Weights of a small GPT-style language model, trained from scratch on English Wikipedia.
Size: 10 layers, width 160, 2 heads of 64 (1 for keys and values), MLP 640 tanh GELU, vocabulary 1024, 2.99M parameters.
MLP neurons of a small language model. Each row is named by its layer, matrix (up: input weights) and neuron, and shows model dimensions 0-127. Each number is 128 + 24 x the weight over its row's rms, rounded and kept within 0 to 255.
Before each neuron's rows, "fires on" lists the tokens most often at its 100 highest values on Wikipedia text that the model never trained on.

fires on: "s", "al", " th", "et", "om", "il"
L7.up448 [120 124 122 130  97 141 101 113 134 130 118 138 147 120 156  78  71 161 107 105 139 129  89 160 130 108 158 153  89 119 162  97 115 112 206 101 100  81 105 160  98 128 159 103 127 132 128 142 170 148 126 110 157 121 136 119 140  96 113 129 131 110 156  99 141 145 135 107 122 107 123 126 167 111 103 105 105  97 137 143 146 156 131  66 130 101 132 143 110 148 108 122 129  91 140 163 158 176 140 141 145 135 154 168 134 123 110 113 164  95 114 161  92 105 116 106 129 134 162 107 147 154 135 108 113 151 134 132]

fires on: "-", "k", "is", "it", "ly", "000"
L4.up534 [117 143 108 132 119 137 132 109 151 123 125 105 101 139 126  94 113 105 137 103 122 120 171 158 139 135 117 124 133 137 111 136 113  94 156 148  74 135 133 124 161 137 143 118 116 102 132  79 129 117 133 156 153 177 191  96 120 102 143 132 170  76 147 154 120 112 120 119 134 104 123 150 160 135 135  92 183 186 148 164 159  94  89  95 132 142  99 169 132  87 116 116 126 130 112 152 122 158  94 106  96 123 136 109 157 126 116 141 139 111 126 112 111  89 146 149 147 127 144 142  87 137 157 108  88 116 167 104]

fires on: "n", "l", "areer", "on", "y"
L3.up281 [155  85 148 152 154 106 139 128 161 179 134 120 126 134 140 110 190 154 122 136 137 153 146 162 154 105 145 155 158 102 159 147 139 130 126 100  83 120 132 157 136 114 135 147 127 119  99 116  82 108 107 107 127 106 143 136 153 141 134  91 100 135 115 141 122 112 133 121 113  81 120 127  98 109 123 121 155 124  88 135 165 116 100  93  95 122 104 117 141  96 151  85 169 140 137 152 171 136 107 128 132  79  98  67 169 154 148 142 125 122 149 144 137 114 146 135 152 156 120 118 103 125 169 134 166 101 140 122]

fires on: "-"
L4.up612 [158 128  95 100 147 151 125 101 165 120 160 106 114 116 139 104 123 131  88 125 141 129 145 129 144 147 135  78 145 103 145 140  93 125 118 144 133 101 126 126 150 108  99 108  97 125 155 150 148 146 126 166 149 170 168 111 109 113 158 127 156 143 128 136 162 133 123 133 163 173  96 104 151 170 146 154 161 155 123 109 125 101  84 152 121 139 129 105 156 145  88 139 139 120 150 121 139 133 134 134 114  62 139 138 177 100 107 118 159 125 126 117 108  88 153 149 128  74 133 134 118 130  90 151 107 110 141  77]

fires on: ")", "t", " 202", " and", "A"
L7.up136 [118 119 134 142  93  96  88  76 113 166 119 157 123 112  97 105 146 120 195  99 164 157 135 135 124 131 107 146 138 121  97 131  97  94 113 112 108 161 116 112 167 110 137 119  99 118 133 178 118 166 145 148 135 131 118 203 132 138 118 115 106  94 147 112 142 103 134 137 106 120 136 183 168 161 132 167 160 131 109 109 150 127 139 135  95  97 120  83 119 107 105 174 118 112 126 121 145 122 150 152 135 110 120 124 186 105 103 144 126 158 133 105 114 109 158 142  98 152 150 109 110 141 139 132 157 123 142 125]

fires on: "2", " was", "0", "3", "1", " 201"
L4.up147 [151 145 116 120 136 109  86 144  90 120 152 159 153 163 111 131 110 136 115  58 112 102 126  92 146 141 150  99 139 159 157 116 102  88 119 115 138 103 149 117 150 149 121  82 155 131 131 154 110 138 110  96 137 127 146  90 175 115 152 137 135 101 147 129 125 121 136 110 147 154 110  71  99 101  69 122 147 100 169 150 164 113 166 149 121 133 179 106 154 110 132 143 157 134 139 169 166  95 108 113  80 153 167 107 135 127 134 125 120 139 147  98 148 105 105 105 134 114 136 142 113 117 151  85 137 133 148 127]

fires on: "own", " p", "a", "art", "gh"
L4.up476 [138 112 118 139  91 150 108 153 140  87 118 151 149 121  83 103 135 168 128 151 148 143 161 113 144 109 153 171 125 139 127 134 133 154  77 118 109 162 134 139 139 113 132 173 167 119 131  68 130 133  94 159 137 132 142 121 146 148 132 126  74 157 116 112 127  98  85 147 129  97 119 181 116 176 112 140 120 155 132 149 140 105  94 146 137 109 141 113 133 146  99 137 125 152 119 118 138 141  89 149 172 101  98 137 110 130 128 104 106  61 165 123 144 121 101 172 111 137 125 123  88  99 115 156 104 123 126 107]

fires on: "us", "ow", "ann", "7", ":", "8"
L3.up218 [134 134 114 133 100 136 139 157 108 159  86 128 139 134 135  92 132 182 143 163 135 159 152 142 117 113 120 105  99 142 123 129 135 159 122 114 134  93 139 118  92 140 149 144 106 134  78 127 151 139 166 146 151 120 112  79 105 114 105 107 139 104  94  90 144 132 153 150  90 126 152 176 115  82  77 123 137 118 156 112 110 136 131 168  95 117 109 126  82 153 160 117 125 145 133 128 141 100 177 131  98 131 130 122  91 141 114  72 101 127 156 115 128 137 129 159 155 136 101 149 138 180 155 138 152 138 141 109]

fires on: "o", "e", ")", " M", " |", "s"
L7.up619 [143 188 148 135 116 139 115 147 129 166 123 125 136 157 116 114 117 157 133 117 114 129 120  89 144  90 134 117 154 157 133 134 128  89 195 165 120 135 118 124 126 129 129  90 122 112 161 150 143  58 117 121 112 166 187 106 163  86 158  73 147 125 150 124 148 159 123 124 154 113 147 101 136 127  84 117 152 121 150 101 161 125 170 128 115 116 106 148 181 152 146 155 140 168 134  75 164 104 106 113 114 113 130 141 115 122 143 129 165 129  93 149 102 119 113  89 151 125 121 115 148 121 114 117 137 114 118 129]

fires on: "ug", "ay", " le", "un", "ill", "g"
L3.up37 [134 152 112 123 132 133 121 150 152 129 121 160 109  79 105 141 130 123  83 188 119 152 156 156  99 116 159 116 120 118 122 155 117  84  61  86  94 106 119 114 101 135 135  99 134 114 131 128 116 129 127 132 123  87 157 110 111  94 113  87 110 136  80 117 114 106 174  98 113 111 151 126 118 143 110 123  98 124 132 129 141 136 133 131 147 118  95 117 117 101 172 161 178 112 124 124 174 130  99 131 183 142 159 126 104 129 160  80 105 121 123 155 187 156 134 117 156 136 175 159 138 150 105 103 139 128 129  79]

fires on: "ed", "6", "et", " Un", "9", "ual"
L3.up64 [ 79 146 142 146 127  77 212 119 147 134 112 144 140 138 159  87 140 125 125 127  98 149 132 151 137 151 156 194 130 153 114 127 160 134 112 106 144 145 129 113 104 126  86 152 121 138 112 122 135 154 133 124 115 140 136 144 105  77 168 121 118 102 131 169  97 111  99 134 124 147 155 124 165 139 142 185 173 135 117 126 115 116 104  98 105 116 137 155 146 122 113 100  87  95 106 102 100 165 125 144 120 112 147  69 177 137 120  94 129 157 125 133 100 122 139 153 106 145 120 145 119 176  97 118 110 116 124 113]

fires on: "0", "5", "8", "6", "ge", "3"
L3.up464 [117 124 145 129 111 100 139 120 115 126 110 140 127 120  92 121 111 119 140 130 112 133 133 135 155 133 110 122  74 116 101  81 158 179 164 174 148 154 100 175 129 150 129 107 120 106 121 116 126 129 174 154 120  80  93 140  82 143 141 152 115 123 140 134 107 120 126 107 149 140 103 150 134 161 151  93 161 157 104 111 105 147 160 113 146 131 175 104 102 137 158 108 115 128 127 168 133  92 124  86 120 114 184 111  98 156 111 135 115  98 152 136 116  87  74 160 165  84 133 153  76 161 155 108 123 138 150 132]

fires on: "ar", "n", "e", "l", "at"
L3.up185 [139 126 154 104 132 119  68 154 130  84  64 156 131 136 130 135 119 143 142  94 116 150 139 135 188  56 120 151 121 116 132 162 116 114 154 150 132 119 133 116 112 141 156 159 128  98 128 169 143 114 138 138 106 115 135 147 185  54  89 123 153 115 146 156 122 113 121 140 117 131 116 125 115 113 140 147 113 155 139 103 137 136 123 113 132 122 185 118 164 123  96 135 169 123  88 160 168  94 130 141 133 157  96 135 123 126 151  99  86 106 103 134 179 126 115 107 148 137 138 101 145 103 132 116 108 160 117 125]

fires on: " and", " or"
L7.up362 [126 157 149 119 143 100 111 101 141 154 187 137  99 104 111 124 134 139 167 119 159 148 133  88 116 148 103  87 149 124 150 104 114 114 129 162 117 137 102 101 163 118 105 136  89  83  80 166 108 104 143 105 104  88 127 151 135  93 169 111 161 184  91 188  78 117 123 105 129 147 134 137 145 137 147 175 157 133 123 177 165 107 137 145 139 121 107 115 161 150  98 156 134 124 141 135 158  89 142 120 121 104 134  77 114 105 117 118 111 118 133 152 142 130 152 143 101 132 111 129 102 142  92 127 155 147 136 151]

fires on: " is", "0", "1"
L4.up571 [124 109 117 111  97 151 103 112  83 107 146 147 112 156 131 151 124 104 147  91 127 104 112 135 133 127 111  72 138 106 128 116  99 103 110 128 140 118 137 121 130 151 114 125 152 134 144 116  72 106 113 133 128 146 120 127 126 106 143  90 117 100 145 143 140 112 121 133 137 171 129 156 121 121 127 154 183 138 114 130 150 173 144 122 131 146 157 118 147 125 122 148 111 173 168 156 133 141 147  68  92 162 103 116  87 171 130 159  80 105 102  97 165  94 124 172 141 118 126  97 128  82 131 141 132 117 154 166]

fires on: "e", "ar", "at", "and", "ian"
L3.up99 [136 176 116 117 118 179 112 126 121 154 118 128  81 135 136 149 142 121 117 104 125 131 105 128 135  71 144 116 144 128 124 155 138 139 150  86 126 142 174 151 120 124 151 156  99 113 140  76 175 146 163 134 127 100 109 140 160  86 174 116 125 118 139 182 145  94 135 109 117 142 131 137  89 119 160  97 122 179 132 145 155 120 145 131 161 139  90 107 143 125 125 116 137 112 133 119 144 116 134  79 108  71 153 121 151 155 128 143 100 120 121 119 145 121 123 155 126  94 103 131 138 114 119 121 168 168 128 167]

fires on: "ur", " (1", "1", "s", "ul"
L7.up9 [ 81 118 148  89 104 124 101 110 150 135 137 157 113 126 114  94 151 169 125 142 131 164 141 128 123 154 138 125 122 120 141 137 134 136 116 120 149 142 154 112 128 113 109 104 136 123  87 147 149 123 138 175  85 177 151 156 126 110 103 121 105 122 126 115 109 135 116 137  90 154 124 115 154 158  99 130 167 120 131 136 100 106 137 114 105 117  90 139 121 135  92 153 132 120 126 149  95 130 114 160 101 101 131 152 136 123  93 140 195  70 137 102 166 152  80 131  75 112 162 140 110 122 107 155 166 144 156  80]

fires on: "at", "and", "ate", "as", "om", " two"
L3.up126 [125 120 128 121  95 143 111 115 143 109 192 123 111 114  99 142  88 154 142 124 120 134 137 111 129 107 163 149 141 119  95 142  78 160 112 105 135 124 120 131 102 113 123 116 102 125 105 108 136 132 143 108 144 100 107 107  88 135 198 136 147 147 139 157 132  79 146 110 142 144 112 145  95 125 161  76 152 190 140 105  78 136 105 143 181 126 126 170 111 125 155 134 143 157 126 113  93 123 138 118 113 114 177 116 123 160 144 101 124 125 182 124 114 102 139 160 105 121 162 148 128 140 146 109 154 153 162 143]

fires on: "f", " al", "h", "le", "l"
L7.up297 [147  96 172 101 113 148 136  64 184 148 113 118 147 122 114 131  98 174 147 116 166 174 170 126 168 151 165 124 115 146 133  88 126 145 118 157 148 112 139 113 119  96  82 135 159  98 126 148 134 118 140 141  93 125 123 190 104 149 146 152 118 113 110 153  78 148 166  90 129  95 125 124 135 111 101 154 119 144 120 146 108 129  90 112 119 140 107 111 138 114 133 146 104 129 132 144 138 159 156 145 130  87 137 114 159  98 103 167 152  88 151 156 141  91 131 113  95 119 120 118 147 113 143 128 105 149 127 147]

fires on: "e", "ision", "end", "and", "os", "é"
L3.up452 [145  97 147 121 136 133 161 140 131 134 156 140 108 145 118 134 162 122  72 120  99 159 166 117 152 128 169 138 152 159  98 140 127 119 141 103 100 125 103 161 156 142 149  94 130 110 117 102 117 139 126 125 121 129 110 131  92 100 131 154 111 120  85 116 145  89 123 151 151 153  89 114 103 111 125 147 109 101 157 130 106 141 136 154 134 136 112 138 124 156 144 118 113 142 146 110 133 143 156  96 153 131 181 131 114 195 106 128  90 160 161 137 132  94  81 130 163  61 108 134  95 143 157  81 157 133 171 155]

fires on: "n", "on", "if", "ot", "here", "ory"
L4.up441 [126  70 116 116 106 110 114 152 117 156  95 113 131 141 120 135 154 147 158 114 156 124 109 116 145 100 100 123 173 126 167 147 143 167 142 104  96 124 162 101 114 170 156 106 152  96 105 107  69  99 122  92 147 115 101 130 135 136  96 124 132 175 121 136 122 139 143 123 126 124 105 152 111 125 105 133 120 105 102 110 139 157 133 133 107 159  98 122 139 157 136 107 125 163 107 108 120 160 152  94 117 134 173 138 101  99 203 130  92 161 120 110 164 115 152 155 153 151 146 133 137 152 185 126 150 100 131 125]

fires on: "om", "ash", "ill", "ver", "ent", "oy"
L3.up488 [ 95 114 166 143 144  86 160 138 163 146 100 140 151 155  78 154 156 102 103 130 102 160 151 132 132 146 107 167 121 145 143 118 171 136 117 121 107 100 154 158  90 125 132 141 147 122 143 112 165 123 104 132 109  90 128 138 124  86 140 128 121 127 129 140 139 130  76 126 112  85 171 142 130 115 160  88 145  96 128 120 125 103 133 179  82 124  86 150 111 151 132 135 149 132 114 125 122 138 118 102 109 102 119 147 129 124 135 133  92 161 151 109 130 151 111 181 148 144 110 149 150 111 138 112 119 139 105 121]

fires on: "amp", "0", "ing", "7", " with", "–1"
L4.up380 [109  97 123  92 130 113  53  92 150 127 144 120 126 157 168 127 121 137 131  96  90  73 181 128 124 109  97 163 127 110 122 153 133 101 159 148 151 142 165 103 119 136 196 146 146  97 124 105 118 124 140 158 109 159 181 153 165 152 125  97 162 134 145 125 111 152 100 128 154 121 136 119 159 113 131 155 144 129 133 123 173 108 113  90 151 124 134  96 144 137 145 147 138 116 124 147 126 133 138  99 102 126  84 139 101 161 119  96 112 118 125 121 139 111  82 127 145 161 103 138 115  96 115 103 145 125 108 131]

fires on: "-"
L4.up452 [141 103 127 127  94 115 137 109 158  87 154 120 119 107 113 113  81 133 109 148 142 138 152 125 137 135 104  99 137  98 155 135 113 129 106 130 110 101 203 163 125 117 138 162 137 134 142 130 114 136 124 121 179 154 180 147 135 119 107 128 128 110 123 125 185 108  96 146 108 169 124 108 121 154 113 174 139 169 156 151 109 142  89 157 106 117 154 118 150 176 101 110 130 131 133  82  94 117  76 164 132  87 132 139 132  71  87 136 129 133 111 134 109 109 176 142 129 134 144 101 137 110 123 142 114 107 152  83]

fires on: "en", "ist", "enn", "ch", "ad"
L3.up502 [139 142 121 167 104 126 154 126 153  77  93 134 105 131 105 125 109  90 131 115 148 127 150 115 129 144 148 167 154 126  88 136 162 102  98 121 157 102 134 142 141 108 146 141 127 135 108 113 138 162 134 155 145 138 128 134  95  93 150 169 127 138 160 193  87  99 165 129  87 137 127 160 151 115 145 153 137 136 140 108  97 108 125 120 135 149 104 115 139  87 100 100  96 113 133 157 111 130 106 117 125 100 156 111 141 157 100 126 160  89 118 109 158  93 104 145 144 128 142 152 107 120 141  96 133 149  82 125]

fires on: "ad", "er", "enn", "ac", "ans", "ur"
L7.up195 [122 127 142 146 113 141 100 153 143 113 134  78 101 120  99 130 144 102 150 132 158 156 111 133 147 121 144  62  90 138 148 134 127 107 126 146 117  85 144 115 110 121  99 132 101 149 113  85 146 164 117 207 125 138 125 143 150 121 149 106 100 112 140 135  90 128 125 161 132 117 153 157 140  61 137 141 151 132 112 116 119 128 105 122 107  91 108 149 112  78 140  90  84 149 137 118 143 175 107 162 136 143 170 140 120 131 145  97 111  61 132 109 158 115 135 143 166 135 109 141  99 147  86 129 152 163 128 139]

fires on: "om", "h", "am", "ash", "p", "al"
L7.up121 [162 169 139 121 107 134 134 111 151  99 128 138 175 129 118 157 114 112 157 140 102 164  82 134 136 179 158 146 137 150 150 137 125 123  89 126 161 133 133 131  94 118 135 148 152  90 129  98 138  85  95 133 123 101 160 128  94  92 153 150 117 148  89 178 109 114  84  93 161 126  95 117  83 141 134 134  99 102 102 150 143 125 132 133 117  98 104 145 123 131 125 148 135 140 128 100 122 137 146 157 142 150 118 109 116 135 118  83 122 187 123 151 104 112 104 154 116 156 154 188  77 119 149 144 121 159 116 120]

fires on: "en", "e", "n", "ian", "ch"
L3.up25 [ 78 110 162 121 156 138  82  97 142 143 116 164 117 126 101 139 132 101 106  88 173 133 157 112 168 129 137 105 143 130 130 136 118 165 136 130 108 158 179 136 142 163 164 139 128  96 154 127 155 165 160 141 143 129 110 122 140  78 108 177 112 113 107 164  88 125 126 135 126 119 123  77  96 143 124 135 120 150 111 114 127 143 132 125 131 128 135 119 118 169 145 159 173 144 117 155 151 111 144 118 134 111 156 138  86 141  50 139  67 123 140 105 154 130 108 165 156 109 129 102 118 100 139 111 121 167  95 136]

fires on: " p", "al", "og", "and", "end", "te"
L7.up235 [140 130 101 101 128 171 147 112 134 126 150 165 131 115 134 115 136 152 103  65 169  71 152 112 129 113 155 152 118 139  94 131  82  94 119 122 132 123 152 135 157 147 168 127 128 142 153 105  99 168 157 118 130 126 128 104 111 137 151 115 104 115  98 112 105 105 148 135  49 129 110 139  83 120 138 104 172 113 124 154 131 124 150 125 132 110 111 125 122 105 166 142 136 134 133 118 126 154 171  99 170  78 119 152  94 174 159 119 118 132 140 118 160  63  88 134 137 122 123 162 129 132 123 106  97 179 143 110]

fires on: "ost", " been", "ly", "y", "ely"
L4.up115 [139 108  88 112 150 139 116 117 153  77 121 151 158 147 155 171 133 118 128 113 184  91 141 135 128 109 108 115 117 142 128 135 126 101 119 123  98 114 124 110 118 164 107 148 142  75 127 145 154 130 134 163 128 123 186 128 167 108 118 128 115 109 111 204  79 108 102 130 131 127 126 120 118 127 110 180 118 136  96 119  95 110 108 101 108 149 166 126 152 117 126 156 131 120 128 162 149 100 139  91 149  87 116 126 132 116 106 150 141 123 130 100  99  96 136 134 127 142 113 128 120 127 148  78 114 139 135  47]

fires on: "et", "0", ")", "ld", "ier", ","
L4.up301 [111 120 134  97 120 124 126  87 146 133 109 135 159 132 112 105 165 155 146 127 163 106 148 141  98 163 146 106  89 167 143 188 128 162 104 105 120 135 127 150 115  96 155  87 140 127  90 120 115 118 162 155 125 156 150 133 117 121 149 115 148 123 116 112 147 161 164 120 136 128 154 135 157 123 176 145 126 115 116 126 172 141 123 124 114 120 119 129 122 149 137 102  97 144 126  99 150  82 159 115 132  96 100 129 162 130 111 126  80 138  88 121 135 125  89 134  72  99  99 138 135 192 106 122 107 116 136 121]

fires on: "et", "st", "ed", "an", "ut", "ep"
L4.up594 [123 119 143 133 100 125 195  94 145 146 153 116 154 121 138 123 127 115 113  97 152 123 165 173 100 158 125 121  89 117 125 130 108  99 133 147 131 164 136 123 114 126 130 145 114 157  96 143 110 155 131 110 129 148 136 131 102 168 102  82 111 136 146 151 124 113 146 151 112 173 106 161 146 176 160 135 160 116 102 112 123  92 121 138  74  99 132 125 146  90  85 135 117 141 127  60 120 145  77 107 134 152 138 107 151 173 137  63 104 166  93 132 135 109 149 115 122 153  95 131 118 144 112 131 131 182 144 100]

fires on: " and", ";", " or", " /", " as"
L4.up614 [178 102 128  84  64 115  94 123 121  80 180 128 105 126 112 153 131 112 151 137 116 119 166  97 132 138 122  97 136 117 169 110 113 100 108 117 108 170 123 130 107 147 146 129 141 111 127 138 121 110 141 139  82 125 105 121 105 105 119 164 149 163  98 132 133 138 109 108 190 111 128  75 165 168 117 162 126 121 133 115 154 120 167 141  79 133 149  87 165 135 138 123 127 135 170 135 124 112 181  99 142 106 164 135 118 128 113 136 147 127 168  95 135 110 119 138 104 123  99  94 148 145 125 134 142 140 143 109]

fires on: "y", "'", "n", "ight", "en", " War"
L3.up77 [121  97 164 125 112 140 151 161 122 104 132 134 106 130 139 117  87 157 139 173 158 171 122 135 149 147 133 121 124  91 114 153 143 133 111  89  79 130 174 181 116 127 158 133 112  88 132 123 115 174 139 128 136 146 132 124 136 125 131  68 127  99  79 152 194  94 113 140 132 156  88 119 131 132 153 142 118 100 139 118 148 153 142  83 111 152 137 187 129 127  92 119 121 153 113 150  94 143 126 118 119 136 152  91 126 138 100 129 146 134 136 127 167  91 155  79 121 147 118 119 118 158 156 156 122 105 162 120]

fires on: "y", " been", "es", "st", " other", "),"
L4.up255 [126 120 109 144 135 140 140 129 143 107 177 148  95 155 152 164 139  96 101 138 124 133 170 113 122 135 140 109 129 133  98 158  84 126 120 137 141 124 106 111  73 130  99 133 112 105 136 144 145 138  94 162 128 108 155 129 107 132 125 155 143 111 107 129 142  82 104 115 119 158 144 122 125  95 148 115 106 117 108  86 118 167 102 112 105 106 148 158  94 144 122 154 183 139  69 122 143 132 116 100 124 100 136 119 123 141 112 164 117 113 177 136 151 147 130 180 141 140 112 141 146 155 168  58 145 116  96 102]

fires on: "l", "ince", "ro", "ri", "ven", "2"
L7.up437 [152 146 144 115 149 107 116  95 171 109 109 111 133 126 120  80 101 139 136 171 119  89 148 120 134 108 170 145 115 110 147 128  70 127 106 143 152 101 139 153 109 130 139 133 159 153 158 108 145 106 144 136  89 146 144 106 149 115 130 101 160 100 110 130 147 142  75 154 144 164 149 119 129 157  81 126  80 114 114 143 109 128 125 166 124 142 147 170 125 143 123 105 159 135 115 110 149 147 143 132  99 117 132 139  98 137 136 167  93  89 147 170 157 113  94 117 149 127  98 125 150 123  92 125 148 128 111 127]

fires on: "l", "e", "us", "ing", "cc"
L3.up162 [128 175  79 156 125 147 145  99 121 131 160 141 106 113 117 169 130 151  93 177 131 114 112 113 166  78  86 152 157 122 135 163 117 148 103 141 169 140  99 157 119 120  98 130 120 160 120 111 137 120 123 112 113  81 138 141 135  93 167  92 150 102 129 116 126 172 115 127 111 120 143 100 129 127 141 111 121 106 150 121 129 169 142 104 165 140 124 119 105 112  83 112 116 120 128 143 135 173 173 101 135 129 140 114 144 150 150 141 132  82 111 113 120 185 147 148 113 160 111 104 102 134 119  87 136 130 105 103]

fires on: "en", " or", " and", "ict", "r", "ound"
L3.up572 [121 136 114 124 141 142 119 121  95  94 110 126 116  88 131 185 105 155 146 154 150 151 144 120 131 119 130  83 114  99 137 117 107 144  93 113  92 108 187 144 157 131 124 141 128  84 108 182 121 100 121 177 111 141 137 126 136 112 162 137 133 124 106 136 119 148 103 134 130 130 156 152  85 168 133 155 119 140 109  85 141 145 101 111 104 139 129 129 127 124  87 147 164 122 170 143 170 150 130  90 120  99 146  84 126 153 142 141 127 102 140 139 129 132 119 127 102 126  80 167 183 142 106 148 133 148 109 114]

fires on: "1", "3", "4", " includ", "2"
L3.up486 [162  96 119 146 107 118  93 165 147 120 167 116 155 126 148 153 160 131 163  96 190 110 138 120  99 107 125  97 122 154 151 142  95 122 131 143  98 159 135  98 111 167 173 113 117 105  99 111 113 141 150 102 158 133 158 128 165 104 158 157 108 120 131 103  91 114 116  87 153 105 145 150  70  99  90 137 165 172 154 129 124 151 138  89 159 110 146 100 110 122 112 148 174 130 130 132 154 140 140 113 124 116 150  96 150 165 142 121 120 128 143  97 147 126 115  99  64 120 105 106 142 111 125 145  82 155 141 136]

fires on: "\n", "le", "ly", "l", "ed", "ch"
L4.up548 [138 128 161 115  95 132 116 125 109 125 130  95 170 161 138 107 129 183 107 139 126 129 186 119 131  98 124 182 140 101 169  81 120 126 125 155 108 133 132  99 111 159 101 150 157  79 114 130 119 139 153  91 118 158 122 111 123 142 154 147 119 122 125 154 109 168 135 112 155 105 130  85 162 141 116 127 119 100 136 140 157 110 126  97 122 131 113 106 109 155 123 124  93 138 128 140 137 133  72 113 151 167 112 112 139 149 147 143 160  98 146 119 152 143 135 134 146 142 117 105 122 124 150 143 112 122  89 112]

fires on: "ive", "ing", "ous", "ant", "able", "e"
L4.up425 [136 119 116 162 129 126 102 160 113 144 128 116 125 149 158 188 150  94  94 125 128 123 138 125 113 117  97 146 141 116 118 132  89 160 150 117 120 104 132 105 106 109 146 119 111  92 118 106 141 113 139 181 123  88 130 173 137 110 192 105 150  70 133 139 111 139 141  90 126 120 105 140 108 147 122 130 118 134 156 140 113 132 115 101 117 126 157 123 109 131 122 149 161 126 121 146 145 150 155 117 175 135 170 149 127 143 127 133 111  85 149 105 114 115 125 189 145 115  75 137 133 135 148 102 163 122  81 110]

fires on: "ro", "1", "8"
L7.up517 [116 126 134 105 104 120 117 159 147 124 150 114 138 144 149 145 159 147  97 161 116 106 121 132 168 117 119 108 151 111 100 110 148 160 102  86 168 113 114 149 146 147 102 132 149 178  87 129 162 111 130 121 131 102 113 122 128 106  81  86 133 114 105 119 127 120 147 116  52  82  95 123 121 112 116 141 105 104 134  98  99  86 158 116 135 152  83 152  91 100 103 133 161 128 199 131 155 120 106 117 101 152 155 130 136 115 101 155 155 114 175 153 120 146 127 140 128 120 150 122 130 167 136 133 144 139 137 112]

fires on: "6", "0", "ier", "our", "4"
L3.up602 [133 162 148 169 115 105 148 120 124 128 129 141 122 127 114  90 145 107 121 144 108 146 163 145 115 107 118 134  78 101 120 155 105 147 133 171 146 121 111 148 112 117 112 143 141 134  92 101 122 113 154 120 155 101 122 109  89 150 109 150 164 122 175 159 120 150 149 129 128 142 138 148  98  95 139 127 169 167 114 111 134 112 186 111  91  75 117 118  85 149 112 108 134 148 103 202 133 144 120 103 113 140 106 147  90 147 110 127 103 116 189 125 156  72  69 158 150 112 133 139  75 131 146 127 158 146 161 156]

fires on: "-", "he", " Con", "us"
L4.up605 [186  98 131 135 135 123 138 122 162  96 142 146 134 122 132 117  57 179 125 198 113 128 152 147  86 136 113 103  94  70 140 115 137 113 115 122 139 121 128 112 158  82 128 120 131 135 124 134 117  93 123 123 146 143 160 113 113  97 113 125 165 119 130 135 158 108 125 149 102 163 143 149 134 149  85 182  99 132 171  97 118 135  70 124 124 121 145 136 109 125 113 120 151 125 143 135 135 151 124  86 108 128 118 164 153 104 143 116 121 111 116 138 126 142 159 112 126 160 126 112  91 157  94 105  97 132 156  63]

fires on: "al", "ult", "un", "ist", "et", "in"
L7.up134 [102 141 141 136 106 153 173 121 142 130 110 115 126 169 126 114 159 166 135 108 107 133 137 130 121  53 136 150 122 167 148  99 130 113 152  99 111 119  97 138 124 135 127  81 127 122 141 116 138 132 121 122 148 142 167 136 147 104 115  98 138 152 116 151 121 142 151  66 156  87 108 134 151 172 140 155 102 133  73 116 138 119  83  95 137 133 120 132 102 126  71 107 138  78 139 114 140 149 111 132 137 108 174  80 126 143 182  97 168 116 155 152 135 149 123 112 104 172 129 109 123 117 155 179 104 154 139 123]

fires on: "est", "ff", "th", "ut", "ear", "amp"
L3.up518 [153 159 148  73  88 134 107 101 142 129 123 118 105 117 127 130 116 122 131  65 136  85 151 151 130 129 113 121 133 136 142 157 106 121 134 144 140 149 144 136 116 120 116 127 132 137 153 117 140 124 145 111 125 156 144 123 103 163 180 134 103 144 135 167 160 119 116 130  79 181 145 140 131 123 105 115 129 132 141 153 122 162  78 137 132 126 134 119 151 129 129 136 107  87  75 129  71 198 105 125  70 118 140 139 109 118 135 109 148 144 168  96 116 131 162 133 156 166 136 112  96 114 103  88 130 116 153 143]

fires on: "3", "1", "ron", "un", "0", "2"
L4.up410 [121 169 150 156 137  92  90 165 128 121  98 152 135 130 120 118 120 145 152  78  83 101 197 134 135 130 126 150 167 123 128 160 130 119 109 146 126 118  79 102 119 128 112 175 167 128  98 155 115 140 118 131 107 150 128 136 106 124  97  88 129 131 144 108 185 129 125 135 151 130 154 109 110  92  85 133 182 130 148 103 127 165 143 117 131  87 156 122 142 138 111  81 140 165 117 158 124 110 158 108 105 176 149 131 139 149 132 130 127 126 160 142 105 128 116 173 132  73 139 150 119 116 107  78 170 146 150 142]